config.yaml
rope_base: 10000.0
init_std_qkv: 0.0528
lr_head: 0.00872
warmup_steps: 200
schedule: "wsd"
MLP neurons of a small language model. Each row is named by its layer, matrix (gate and up: input weights; down: output weights) and neuron, and shows model dimensions 16-143. Each number is 200 + 20 x the weight over its row's rms, rounded and kept within 0 to 999. A neuron's up and down rows have the sign that makes its largest values positive.
Before each neuron's rows, "fires after" lists the tokens most often just before its 100 highest values on Wikipedia text that the model never trained on.

fires after: " s", "om", " im", "A", " comp", " c"
L7.gate350,204,170,182,159,192,207,187,228,216,218,221,184,212,186,178,231,224,176,203,174,194,196,200,192,192,215,190,203,179,182,198,187,191,227,182,208,173,208,208,234,196,214,171,197,197,204,193,189,256,168,205,224,205,211,168,254,219,171,194,241,193,215,212,197,206,198,222,199,198,202,221,193,194,197,198,214,165,230,159,181,205,207,183,209,242,208,205,224,183,209,206,197,176,165,205,211,223,179,211,219,213,154,186,221,195,174,245,180,215,208,189,154,193,233,220,172,201,220,191,185,182,169,190,184,217,177,242,208
L7.up350,236,193,193,165,173,197,238,221,228,224,198,186,193,236,225,160,220,202,187,205,231,221,232,212,206,223,195,189,226,190,187,195,195,199,220,189,177,203,224,211,181,211,184,193,193,220,192,165,207,201,199,216,179,210,187,190,226,217,221,188,195,201,203,209,216,228,181,176,208,184,198,181,170,177,228,215,231,227,216,212,179,170,218,207,221,225,226,217,180,184,192,182,168,188,186,233,191,209,167,205,194,188,161,192,163,194,226,208,200,202,180,208,197,190,193,190,206,180,223,167,222,192,198,197,213,176,182,168
L7.down350,220,201,218,213,212,237,214,197,206,179,195,243,187,213,226,169,223,200,178,191,210,207,175,190,212,215,207,167,192,181,233,168,204,173,186,182,215,176,185,189,184,179,193,188,224,182,197,173,200,213,195,242,209,207,203,206,220,214,212,217,230,224,193,260,201,194,151,145,172,209,190,194,211,194,167,146,225,179,236,206,201,187,203,213,159,200,202,239,184,188,193,168,206,225,207,202,203,173,203,195,200,211,179,199,207,210,205,203,185,208,175,221,208,187,186,214,220,154,193,187,190,212,209,170,219,185,227,216

fires after: ".\n\n", " p", " P", " O", " |\n\n", " |"
L8.gate244,203,229,173,198,200,163,210,204,185,210,173,214,146,196,177,241,228,187,181,206,184,225,161,174,213,203,239,219,180,190,194,179,223,229,175,194,218,201,183,210,189,221,177,191,205,182,168,223,217,199,192,208,185,191,214,202,204,218,175,210,214,205,217,223,216,149,203,224,186,225,218,220,209,191,207,201,184,194,206,196,194,190,232,214,210,229,206,203,200,202,197,238,202,167,179,200,216,181,204,185,183,188,215,201,230,194,211,197,224,208,195,241,191,197,259,165,169,204,191,237,197,224,217,201,206,215,206,192
L8.up244,207,205,144,215,217,200,186,219,189,177,166,221,183,217,200,182,238,194,158,218,199,209,180,208,218,194,201,194,211,203,181,223,219,208,203,189,190,155,208,179,205,222,217,203,208,199,175,230,191,227,204,202,189,227,210,233,210,189,195,208,175,214,182,200,232,190,213,202,185,247,216,200,213,196,218,200,199,202,185,163,169,185,213,197,202,185,200,214,174,183,178,209,227,185,221,228,203,205,188,192,145,176,193,198,169,215,208,222,207,176,191,196,190,205,186,183,213,171,185,191,216,194,187,194,196,192,188,175
L8.down244,178,211,240,195,216,191,208,227,190,231,188,236,185,199,215,236,235,206,213,218,210,212,198,169,237,229,235,177,216,170,189,216,197,194,168,207,188,179,179,186,207,172,178,212,171,196,198,223,198,229,193,183,187,225,205,207,208,197,182,186,231,210,179,217,203,189,199,199,225,207,196,210,212,233,232,191,162,175,197,176,191,188,197,193,198,189,180,216,218,212,179,169,215,203,134,206,189,211,217,182,196,197,198,220,171,199,195,227,170,209,205,220,192,187,170,213,221,188,189,201,207,167,176,195,254,200,229,188

fires after: " cl", " pro", "b", " Cl", "s", " C"
L5.gate195,201,221,209,208,243,152,239,211,239,187,224,229,217,230,171,175,213,252,192,193,170,181,214,189,189,190,201,229,221,193,234,205,215,220,209,194,227,183,197,222,213,211,210,259,174,218,209,194,213,233,210,195,161,170,186,194,216,210,209,186,154,175,221,167,221,195,200,213,208,161,235,173,210,188,222,191,234,201,196,195,216,217,218,184,193,208,228,168,198,171,181,200,205,185,205,184,183,179,199,208,215,183,209,200,206,180,192,215,179,172,211,216,171,210,195,238,208,213,208,199,218,196,189,166,198,208,213,187
L5.up195,231,213,209,208,201,141,233,204,199,220,209,195,228,230,169,153,187,225,196,176,184,202,192,198,184,197,233,201,208,187,236,225,207,197,207,197,206,175,206,203,213,211,201,251,144,217,190,204,198,233,189,219,201,183,197,188,205,198,234,209,194,198,188,186,231,184,216,217,229,163,223,185,222,183,205,179,226,183,194,202,213,256,204,174,211,207,194,168,192,188,187,198,194,201,166,147,189,200,178,230,190,205,223,162,225,185,191,189,197,200,203,231,163,204,193,214,214,170,201,166,209,181,179,192,190,179,198,191
L5.down195,240,204,265,173,200,189,197,202,198,160,201,230,190,198,182,188,202,206,202,147,189,179,230,187,201,216,214,218,206,225,212,220,198,211,186,205,218,181,216,202,166,224,222,222,196,189,199,199,236,212,187,215,209,177,205,185,184,228,202,195,195,197,213,208,202,187,174,179,215,136,209,174,195,201,182,193,242,228,212,203,203,256,198,172,184,191,194,213,165,239,192,236,176,220,193,172,183,184,191,201,188,198,209,201,222,156,179,173,159,191,249,214,194,203,178,210,213,206,197,166,204,198,208,209,205,196,198,224

fires after: " ", " c", " C", "0", " T", " as"
L6.gate258,202,177,180,168,207,211,224,198,179,225,220,191,209,191,200,204,170,217,199,194,215,213,219,189,193,215,237,192,206,200,192,161,200,177,195,193,202,206,211,193,205,193,218,217,203,175,204,176,198,205,213,192,184,197,198,200,212,182,239,168,150,232,207,212,170,201,220,191,167,181,183,218,231,223,211,226,218,221,191,168,197,189,227,215,174,193,171,219,171,164,201,224,186,198,186,160,195,183,210,235,193,215,235,189,234,186,229,170,205,207,205,213,181,205,233,192,222,245,170,176,216,184,197,210,205,198,233,202
L6.up258,216,187,230,209,183,203,197,214,219,185,227,197,182,227,208,170,187,198,214,234,186,212,210,223,199,196,231,199,176,180,179,157,175,189,207,186,180,213,199,200,178,156,253,193,265,190,173,207,189,169,220,205,207,219,194,243,223,184,202,196,208,199,213,204,202,188,233,185,191,178,213,206,213,199,194,217,200,233,177,151,186,188,192,222,180,236,203,227,225,200,218,235,207,190,205,200,173,227,204,216,206,201,226,202,196,199,179,205,205,211,201,202,210,188,218,190,202,233,198,199,202,197,184,170,199,228,177,215
L6.down258,189,197,214,225,200,229,220,222,199,182,190,175,165,179,197,239,205,197,207,205,192,206,153,197,211,193,208,223,179,170,213,204,172,198,191,208,191,207,211,218,160,188,216,201,221,190,191,202,177,175,200,218,214,185,225,190,192,206,213,221,211,203,212,209,232,208,217,199,208,224,206,213,187,177,211,185,218,204,211,192,186,202,227,201,190,213,205,202,219,238,202,191,197,167,205,207,157,188,216,184,183,177,191,212,249,232,182,207,231,210,211,202,232,215,220,185,162,191,228,228,180,193,206,193,155,203,217,185

fires after: " b", " p", " h", " H", " G", " B"
L5.gate371,188,250,182,204,214,179,243,219,195,180,218,214,197,185,197,182,202,207,199,198,196,190,209,178,200,201,251,198,191,214,230,225,201,212,193,167,205,195,189,182,240,234,164,212,208,217,210,197,216,185,202,197,187,183,133,198,201,208,224,215,173,190,207,235,172,216,179,218,166,254,164,195,244,209,179,175,204,198,226,196,218,196,208,200,207,199,196,200,190,196,216,224,221,188,212,186,196,204,206,246,205,218,179,209,222,205,190,179,175,187,200,203,198,206,205,182,187,168,185,173,205,204,191,222,199,214,206,184
L5.up371,208,248,200,183,204,152,231,225,177,203,222,243,209,183,196,166,234,192,223,189,189,225,222,199,190,206,248,205,205,207,191,229,210,224,185,188,223,209,202,188,230,179,176,198,215,238,192,210,189,178,175,175,205,176,200,202,196,193,210,217,171,209,205,202,175,207,212,204,203,225,176,204,243,221,179,168,234,202,261,230,198,200,220,187,200,242,183,220,187,218,200,216,163,195,231,188,185,207,208,242,190,221,169,202,169,180,184,182,214,213,157,188,207,213,214,182,186,167,201,210,203,220,199,221,192,197,211,228
L5.down371,174,184,191,205,213,235,224,219,214,212,234,211,216,178,215,166,175,204,180,186,206,204,237,203,204,150,193,203,223,193,198,215,192,231,178,213,198,196,228,191,243,189,190,141,199,207,180,202,192,220,181,166,175,161,227,222,195,224,184,230,202,243,161,161,206,178,206,180,207,197,203,198,230,209,192,245,199,151,214,237,221,218,223,222,183,223,199,217,169,193,201,191,180,224,182,202,179,209,192,234,220,166,187,195,212,181,196,223,224,206,196,224,201,199,190,206,182,201,232,193,192,201,191,186,205,165,183,207

fires after: ".\n\n", " The", " wh"
L9.gate224,210,195,176,168,238,167,185,177,184,204,207,215,173,195,210,178,199,230,235,178,207,218,186,201,206,198,229,215,198,203,204,199,199,213,185,216,210,196,192,198,210,204,196,213,185,218,204,200,177,225,204,226,172,172,210,212,210,179,185,214,230,209,204,188,198,194,158,189,212,169,160,216,200,194,222,188,202,167,231,217,210,220,180,212,233,208,168,191,199,209,224,187,226,199,214,188,196,172,237,189,203,172,199,206,150,193,233,173,212,185,186,219,209,166,199,176,220,163,185,241,180,199,210,212,222,198,222,234
L9.up224,202,182,195,215,203,198,185,200,198,228,208,224,177,199,206,217,209,218,188,159,215,192,205,202,241,197,209,221,210,206,203,185,209,235,189,224,171,199,173,168,186,187,212,204,237,173,203,178,210,236,209,220,155,191,191,202,206,215,172,218,252,196,183,217,225,214,199,197,185,182,186,224,194,167,200,166,227,169,193,209,208,205,228,183,198,188,194,182,186,224,252,193,224,185,221,175,217,167,210,201,224,161,235,180,179,212,202,183,188,202,205,239,200,264,193,214,214,167,188,183,197,214,178,188,215,247,193,192
L9.down224,189,187,236,198,217,193,223,212,215,183,204,216,201,211,194,199,184,188,179,210,185,231,212,119,188,170,182,208,210,203,181,198,234,184,187,197,182,198,194,191,217,193,198,180,222,208,195,209,210,223,215,204,177,214,215,198,197,188,193,210,215,200,198,189,233,161,235,145,172,191,197,219,190,214,206,163,224,187,183,171,181,205,184,195,231,172,206,200,198,229,189,158,203,209,216,195,217,209,160,189,220,174,184,225,222,199,207,176,164,251,206,224,201,230,209,221,222,168,206,192,197,190,225,201,251,210,203,191

fires after: " Aust", " to", "ad", "v", "att"
L7.gate295,202,208,193,187,201,183,181,204,205,172,212,202,222,202,173,172,218,215,151,218,179,195,208,234,188,206,170,162,212,219,196,191,209,213,194,181,181,211,214,209,196,191,225,138,179,250,201,202,212,208,215,207,198,182,224,201,179,186,162,216,198,180,152,226,184,201,214,206,193,192,218,218,192,189,183,187,225,197,204,249,221,171,207,200,182,177,178,192,212,228,198,211,223,195,189,196,172,187,187,213,189,233,251,239,208,186,204,205,213,225,167,189,175,217,209,222,196,188,198,198,197,226,200,178,227,169,200,193
L7.up295,212,191,212,183,192,231,151,158,189,194,232,208,211,181,217,179,200,216,190,248,200,162,220,216,215,190,191,177,200,228,212,178,211,234,176,207,196,175,176,214,186,175,179,189,187,246,196,203,194,142,196,210,186,196,208,161,163,208,217,190,175,188,207,215,183,205,196,201,181,189,204,197,202,188,202,203,195,174,182,236,213,178,206,193,211,153,193,198,183,211,201,200,243,181,192,195,162,192,227,175,208,209,207,205,189,211,231,180,195,177,194,239,197,189,217,202,210,192,192,225,179,217,204,178,193,198,161,194
L7.down295,216,180,211,213,187,214,195,208,230,202,176,173,188,226,210,223,201,207,226,163,198,205,246,178,175,202,225,208,222,183,208,218,208,172,193,200,202,201,197,155,216,168,209,217,195,215,207,211,189,191,194,217,207,217,200,197,193,202,223,205,189,201,180,187,251,193,180,162,205,224,173,169,209,242,181,211,208,188,191,156,193,189,201,209,183,244,194,206,197,194,212,221,208,205,196,188,189,177,200,194,182,204,190,199,233,207,210,222,242,211,204,198,182,186,171,190,192,179,194,165,218,187,218,185,207,232,179,195

fires after: "ra", " a", " O", " le", "u", "a"
L5.gate170,200,188,189,195,207,157,215,244,182,209,160,225,197,166,212,174,155,208,214,183,229,228,184,189,206,226,182,198,221,238,243,210,207,204,182,228,243,202,233,204,193,200,216,205,211,185,175,177,226,182,171,205,234,217,188,202,227,191,191,186,213,198,209,248,212,203,228,168,190,213,211,185,201,225,177,171,167,191,200,202,225,226,217,190,182,173,198,212,188,205,211,210,213,221,194,212,207,205,186,189,166,173,169,194,196,228,193,157,150,209,212,203,211,183,203,181,157,214,202,193,196,195,192,207,184,201,171,192
L5.up170,193,221,194,223,220,191,221,225,160,203,186,218,186,209,180,175,184,247,192,185,200,197,179,204,185,191,205,212,243,207,227,210,227,234,197,195,212,241,232,202,220,198,180,203,219,192,213,230,227,167,199,187,207,204,178,224,194,222,216,221,200,207,206,201,197,174,200,181,183,209,211,229,200,177,172,198,175,199,203,190,221,197,174,209,187,204,204,174,187,190,171,185,215,219,232,200,187,179,233,201,187,153,162,209,232,198,215,188,121,184,190,217,208,210,187,193,187,179,221,186,200,179,180,208,168,184,178,209
L5.down170,192,217,212,188,162,202,232,206,201,203,201,224,202,217,187,179,192,212,210,178,205,201,187,174,220,197,229,161,176,180,207,198,203,184,204,216,222,223,202,208,237,206,214,167,171,187,184,209,212,192,171,210,207,215,209,202,227,163,166,206,229,185,186,204,209,196,216,169,202,179,197,211,218,206,218,225,227,194,185,185,191,199,230,223,244,213,229,180,183,192,199,188,210,209,170,172,194,220,216,196,167,254,179,255,215,209,201,171,206,190,204,195,222,215,158,209,168,188,191,216,216,213,200,207,229,202,211,200

fires after: " m", "im", " M", "P", "ot", " s"
L7.gate162,200,188,194,209,183,222,224,192,192,228,182,191,205,180,209,182,211,229,200,213,210,207,201,218,210,221,206,164,193,205,235,207,183,233,174,219,195,212,212,202,189,219,215,222,168,198,207,178,215,165,209,173,204,193,220,210,246,231,201,209,204,219,215,189,170,186,214,198,189,149,213,195,228,175,199,186,212,255,233,224,218,169,170,214,210,202,170,208,207,155,232,202,192,224,200,188,193,198,196,204,205,206,236,171,199,188,212,172,208,194,186,195,189,262,233,232,241,201,204,198,195,232,191,201,213,200,200,194
L7.up162,189,221,211,189,184,185,180,178,206,227,210,194,197,212,224,196,201,170,184,199,196,212,243,194,180,205,199,206,201,201,174,185,173,169,234,182,202,224,188,209,189,190,196,191,205,192,170,218,207,169,150,229,156,175,215,165,180,166,190,224,218,181,211,222,201,213,229,197,177,187,191,244,174,196,176,208,204,215,188,190,180,190,170,219,208,220,201,201,180,194,182,181,224,190,202,168,235,216,192,207,202,201,208,198,173,196,213,210,209,212,198,210,181,208,217,160,185,214,203,203,201,189,232,218,191,209,195,214
L7.down162,192,188,172,193,186,236,226,212,197,189,230,210,199,173,194,209,233,226,214,227,200,149,198,164,179,232,225,196,214,210,235,191,236,207,219,207,169,212,199,194,188,207,212,198,221,196,175,242,207,226,220,170,198,188,224,194,213,197,239,193,198,208,194,199,212,186,218,214,184,225,222,203,211,204,181,233,187,195,224,171,193,217,187,212,178,193,225,201,208,186,214,213,173,191,183,250,198,153,190,169,200,220,184,235,222,235,185,210,195,219,214,196,220,166,241,205,226,209,226,221,210,205,188,199,212,217,193,168

fires after: " des", " a", " e", "u", "o"
L5.gate277,186,174,189,206,189,170,190,217,183,196,173,179,236,190,209,194,210,201,206,179,189,172,213,219,183,212,192,208,214,195,200,230,216,213,179,203,216,223,198,176,223,173,226,206,222,181,182,167,198,179,224,194,223,192,210,195,205,186,171,207,237,215,178,215,193,205,244,162,172,219,174,201,225,203,208,196,173,171,212,167,226,204,244,216,232,211,208,204,175,181,179,175,191,176,170,178,187,184,182,225,212,196,193,201,213,225,204,155,194,187,252,206,203,183,211,222,225,219,210,204,209,192,189,241,220,192,161,194
L5.up277,197,199,206,222,201,206,197,230,160,195,184,160,223,200,174,191,177,198,208,189,192,205,192,210,176,188,219,180,230,207,196,204,169,221,219,166,245,217,199,222,203,189,196,204,214,189,194,175,199,206,229,191,227,199,209,172,204,185,213,190,225,227,197,207,213,189,244,185,159,213,226,209,197,214,191,177,181,179,209,202,217,191,226,217,198,195,239,167,176,192,177,174,185,196,192,152,181,180,197,162,178,184,224,179,204,209,193,179,187,160,248,247,168,212,219,236,188,195,236,226,198,180,206,191,201,220,171,233
L5.down277,216,223,214,228,204,190,199,217,177,216,184,173,216,170,220,209,183,187,171,168,217,198,209,159,201,210,185,165,231,202,184,205,212,204,199,201,214,195,190,231,189,213,209,237,203,182,188,178,238,190,194,184,203,200,241,186,197,190,188,212,196,236,164,207,214,233,214,215,193,212,253,209,192,226,226,206,172,191,209,172,178,193,197,198,231,213,208,223,199,187,179,199,217,205,196,196,169,181,231,195,217,232,185,193,186,224,229,217,183,179,202,222,198,221,183,231,187,215,199,236,234,198,181,194,212,201,142,199

fires after: " In", " H", " T", " of", " in", "am"
L7.gate67,235,189,204,200,213,215,176,217,190,203,210,184,198,213,204,213,208,212,204,219,235,199,201,191,173,182,199,193,175,196,220,222,234,199,219,240,230,188,160,176,217,229,191,204,171,195,227,227,216,190,234,248,243,199,224,153,203,213,196,234,214,212,204,182,209,183,164,211,189,207,197,198,186,199,194,209,198,230,231,192,217,163,203,209,195,172,216,226,196,220,213,188,199,203,184,214,182,219,172,202,225,211,248,172,179,229,211,208,180,173,195,193,220,207,199,225,197,193,228,197,213,206,207,215,198,197,210,215
L7.up67,219,197,191,165,229,206,193,184,170,195,196,214,185,200,206,191,216,175,218,213,203,170,216,175,195,210,212,192,221,177,228,203,185,197,197,190,194,219,185,214,149,203,184,185,211,219,206,211,201,210,224,233,191,180,224,229,231,187,207,198,210,193,170,212,237,210,159,197,210,199,168,227,225,182,199,186,188,177,235,230,261,195,195,200,176,188,215,192,182,209,206,176,169,212,211,219,185,200,211,220,203,226,194,208,180,219,242,224,202,187,184,196,212,180,178,215,225,192,191,183,206,210,177,163,230,187,185,191
L7.down67,176,201,200,196,221,215,178,210,168,193,233,226,191,215,186,212,196,188,176,203,226,211,204,194,199,214,209,164,195,222,230,214,193,162,213,209,193,237,182,191,212,230,197,186,226,172,185,181,220,197,188,216,209,220,212,212,205,217,235,181,188,213,168,193,214,197,222,186,217,218,156,238,199,204,202,203,210,184,237,189,206,216,197,197,213,192,207,212,206,198,197,207,225,203,217,208,187,162,169,172,210,182,200,214,190,224,182,221,201,193,181,203,212,226,236,182,200,174,167,212,186,214,179,231,210,206,235,158

fires after: " c", " C", " ", " m"
L7.gate178,135,195,165,237,213,191,200,193,205,199,193,264,183,212,223,219,210,240,192,198,218,206,167,195,166,210,193,191,215,183,192,201,181,173,190,201,173,205,209,174,148,216,195,199,189,181,188,185,204,217,194,213,206,202,242,174,245,196,201,192,196,190,191,220,201,203,195,191,204,191,196,221,213,203,212,228,206,223,186,217,203,212,199,229,179,182,177,222,202,174,206,220,219,153,219,187,203,195,208,199,211,207,164,200,201,207,217,200,220,199,212,208,185,186,241,196,204,249,193,190,190,203,174,246,201,204,212,252
L7.up178,195,203,211,225,222,213,222,181,225,203,205,210,205,186,202,202,191,205,165,155,141,160,220,183,199,211,195,186,203,233,235,201,233,225,210,158,213,203,225,239,187,203,191,176,218,206,217,218,219,179,207,182,227,221,172,196,210,178,193,212,197,170,163,197,186,161,186,162,174,205,202,189,185,193,227,170,217,176,215,166,208,188,225,183,202,223,195,210,215,198,201,197,212,184,171,183,191,179,217,207,205,181,224,187,176,243,193,202,209,152,213,170,157,156,195,198,205,234,192,203,200,182,212,169,231,198,215,188
L7.down178,164,249,219,186,155,183,225,201,205,183,195,185,189,197,195,213,160,198,198,194,170,221,187,168,210,200,205,225,208,217,190,151,194,218,184,182,220,178,213,210,176,177,200,185,209,192,236,170,197,186,207,209,226,203,196,216,206,193,173,240,205,184,198,191,165,149,196,208,219,201,220,214,201,192,199,204,211,185,210,161,197,192,200,187,203,195,218,201,194,202,240,204,254,188,222,222,214,160,187,194,162,185,192,205,207,222,180,177,207,218,229,213,201,200,204,184,208,201,184,211,208,183,219,197,212,179,204,218

fires after: " cl", " S", " C", " Cl", "r", "z"
L5.gate101,221,194,196,186,201,194,205,176,183,217,213,190,203,224,170,191,246,186,161,210,190,205,184,194,224,180,173,230,157,195,217,202,213,200,202,203,194,172,213,194,198,199,175,235,206,207,176,211,178,200,218,225,183,160,166,230,217,200,176,153,174,183,219,175,181,195,203,223,215,173,221,200,184,211,217,176,188,209,220,228,173,199,183,196,207,227,156,199,176,204,186,191,195,195,207,200,223,211,203,186,182,212,194,208,186,209,160,204,173,184,186,255,191,198,200,210,193,204,193,210,191,211,227,186,177,215,194,241
L5.up101,208,206,186,189,195,184,207,189,185,206,224,170,202,210,179,221,201,150,157,219,173,218,177,183,233,176,220,214,170,202,230,205,237,200,231,200,179,176,214,183,192,210,177,244,205,204,168,192,182,184,199,237,196,164,187,209,172,182,175,173,167,193,209,190,203,222,206,211,236,171,233,205,188,176,218,195,199,202,195,194,195,195,169,205,203,212,171,223,181,207,189,195,206,188,208,207,195,210,174,176,209,210,193,231,216,206,165,195,203,189,171,240,194,199,219,189,218,221,201,220,203,196,226,205,195,190,193,223
L5.down101,194,209,199,186,237,201,211,159,202,207,227,203,193,220,168,188,216,198,174,205,205,194,182,202,212,219,204,203,187,188,203,180,185,205,223,186,196,181,217,225,193,178,213,195,208,230,187,180,236,209,215,212,188,193,160,212,209,256,176,177,183,197,166,202,169,185,232,196,148,211,211,188,187,177,227,200,181,221,226,195,190,219,170,182,236,208,171,194,183,183,180,203,190,193,221,206,213,227,190,190,203,223,157,171,204,209,189,209,167,222,251,224,180,226,161,191,195,174,218,212,182,203,208,224,177,190,203,228

fires after: "et", "ort", "ig", "ac", "p", "c"
L4.gate430,192,216,177,203,206,178,207,172,240,219,212,205,243,177,216,199,174,187,171,210,225,181,181,193,180,232,188,218,187,223,201,196,217,193,203,216,170,166,178,179,200,204,175,214,221,227,176,160,215,210,227,213,176,172,225,193,158,203,209,197,192,193,201,214,208,198,216,167,184,189,228,195,169,178,190,191,208,175,207,179,190,197,248,186,201,216,196,240,187,206,195,196,222,171,196,198,194,193,212,221,207,230,212,218,211,186,228,191,215,227,198,167,163,221,188,213,218,216,155,192,202,192,209,215,246,180,205,204
L4.up430,227,163,185,171,196,206,207,194,179,212,188,218,185,204,184,177,147,252,212,205,192,194,201,216,168,177,191,233,193,193,188,211,166,235,202,213,226,196,200,204,167,181,221,229,182,186,205,190,171,213,198,194,239,180,186,207,205,193,188,238,192,181,218,189,180,226,180,211,162,234,184,210,187,219,160,201,213,211,220,177,237,199,200,176,171,203,210,198,212,174,208,177,174,202,211,170,237,209,198,191,183,175,174,184,216,226,197,172,202,202,202,211,211,197,203,171,189,181,221,233,172,200,179,176,188,208,234,216
L4.down430,199,171,180,211,229,190,216,173,211,211,171,194,210,210,210,200,225,159,215,190,213,204,204,178,199,176,171,220,194,210,190,183,233,195,234,178,191,151,200,203,189,231,212,199,225,225,165,180,206,202,200,183,160,147,205,228,187,200,190,194,191,203,182,209,203,205,218,206,195,225,235,221,227,198,161,192,226,178,215,208,214,180,224,172,204,228,172,210,191,217,195,225,202,180,204,255,166,165,192,205,212,209,179,218,220,224,189,200,208,214,183,171,192,229,197,213,231,198,170,172,219,182,195,219,252,183,199,189

fires after: "stit", "t", "ob", "av", "rib", "ap"
L9.gate119,174,223,213,166,178,163,149,213,210,141,175,173,202,210,171,183,192,188,202,191,180,227,229,228,201,189,198,225,214,166,189,206,188,198,220,183,183,196,178,226,204,223,208,222,168,190,223,205,185,213,184,190,202,194,216,193,173,220,230,193,232,201,211,183,216,175,191,163,199,188,200,172,192,202,225,215,193,191,203,197,216,226,224,203,197,208,197,217,203,185,189,209,188,172,179,151,196,214,214,216,208,213,190,195,202,172,196,217,210,181,196,182,224,223,193,227,171,180,210,198,186,216,192,217,204,186,193,189
L9.up119,234,196,181,170,204,203,166,183,231,208,190,203,190,189,198,195,195,189,184,226,205,190,199,197,193,243,184,150,239,204,193,201,190,190,206,195,211,165,196,186,208,192,205,175,236,184,203,176,211,152,179,194,231,192,189,200,186,200,191,190,199,144,197,174,164,224,215,180,180,185,182,197,216,201,212,162,191,213,217,199,189,202,212,210,205,182,197,200,216,221,162,204,189,185,193,172,215,185,217,215,194,225,201,216,195,193,200,176,173,243,201,191,223,219,208,197,203,167,240,205,230,212,193,207,237,222,194,188
L9.down119,203,207,220,191,202,190,188,205,188,183,195,190,218,181,174,199,189,190,158,182,230,221,178,158,187,187,231,227,204,189,198,203,210,188,193,206,208,179,201,207,185,201,229,197,175,179,161,246,180,168,221,177,213,202,181,189,202,220,192,231,203,193,171,180,229,181,219,200,211,221,219,208,197,208,195,221,205,181,193,202,183,210,174,207,219,225,185,213,137,188,169,177,216,197,192,179,169,185,165,191,178,190,174,210,188,179,211,211,168,194,231,188,162,213,224,205,200,186,208,187,199,196,194,204,173,199,199,198

fires after: " s", " p", " m", " Pl", " h", " l"
L5.gate169,226,207,186,211,214,184,184,165,208,203,197,201,229,178,164,177,160,216,246,226,175,196,161,202,189,182,190,191,198,205,186,197,192,202,196,201,183,202,208,192,197,211,199,195,191,214,168,203,227,220,181,205,178,199,193,230,210,208,186,177,188,185,194,213,170,218,152,223,196,203,202,241,202,226,205,216,209,202,208,190,198,179,206,213,238,203,142,188,179,194,220,241,176,154,224,196,226,179,210,188,202,175,220,217,205,145,169,218,217,163,221,203,198,217,185,152,185,196,182,191,192,210,189,184,196,186,222,188
L5.up169,197,239,221,165,185,185,222,176,192,223,230,258,190,202,207,179,196,170,198,217,177,207,213,237,190,226,187,189,202,205,220,207,206,191,204,181,199,185,210,167,188,208,190,234,208,186,206,199,202,229,160,219,186,195,201,201,181,207,199,191,222,196,175,226,188,205,185,226,184,207,196,208,211,200,202,194,208,210,181,198,219,177,199,210,229,213,178,200,163,205,216,191,207,194,180,169,202,186,233,203,186,201,171,223,191,198,210,189,257,236,230,189,181,223,170,184,225,235,171,187,192,196,203,158,201,207,179,197
L5.down169,156,208,174,218,189,203,192,210,190,163,207,167,192,179,209,188,221,176,161,201,205,191,198,150,180,198,193,184,196,190,169,215,196,193,199,173,204,184,229,212,201,190,192,198,221,198,174,202,183,188,207,199,220,186,214,215,208,217,182,230,193,195,203,220,198,198,207,222,219,203,217,191,221,198,233,162,189,153,181,181,184,235,218,185,148,209,207,226,202,228,204,186,177,179,187,188,203,203,180,205,177,208,175,211,248,234,201,205,209,218,200,229,197,192,216,222,231,191,209,225,198,164,201,184,216,186,194,205

fires after: "et", "ort", "c", "ac", "ig", "O"
L4.gate98,229,200,163,198,230,220,182,206,171,184,194,187,183,167,207,245,178,195,174,209,196,219,190,170,180,172,232,197,177,184,187,193,226,173,164,187,204,197,228,195,170,162,216,192,184,201,197,189,208,231,197,162,172,210,201,206,177,204,212,183,228,223,234,224,197,177,193,208,226,214,225,211,160,191,202,206,200,200,214,165,212,188,168,216,209,196,219,238,187,223,170,193,185,186,168,221,193,221,187,196,189,184,195,204,183,199,236,190,212,216,241,186,153,203,194,177,190,206,219,180,223,207,229,246,205,185,202,207
L4.up98,228,214,186,186,206,219,193,186,178,157,202,191,172,204,195,240,195,219,210,206,201,181,193,202,144,157,202,213,180,214,211,192,228,217,197,192,207,189,211,211,167,141,204,187,194,185,217,196,187,230,208,181,170,194,193,222,258,227,220,184,197,205,241,198,184,202,180,189,235,214,220,198,171,188,198,190,225,209,220,194,214,183,191,237,199,196,223,199,201,226,177,226,181,209,192,203,201,231,209,210,191,165,215,211,191,191,216,194,205,202,250,172,176,216,174,186,189,187,191,184,184,201,224,183,181,207,200,210
L4.down98,221,210,224,171,214,181,190,190,224,263,200,188,218,216,211,200,188,194,179,205,228,182,224,185,210,194,186,196,194,183,233,193,190,215,244,185,204,182,188,217,202,195,213,191,227,159,225,184,215,182,194,204,230,208,196,200,171,189,236,191,197,196,143,155,209,186,212,229,216,224,181,185,173,158,171,193,221,200,204,212,222,210,202,196,212,211,240,168,183,214,199,197,217,183,195,207,196,183,154,180,226,202,195,210,215,205,196,177,222,189,183,161,182,196,181,186,200,204,210,213,173,222,158,208,194,194,174,207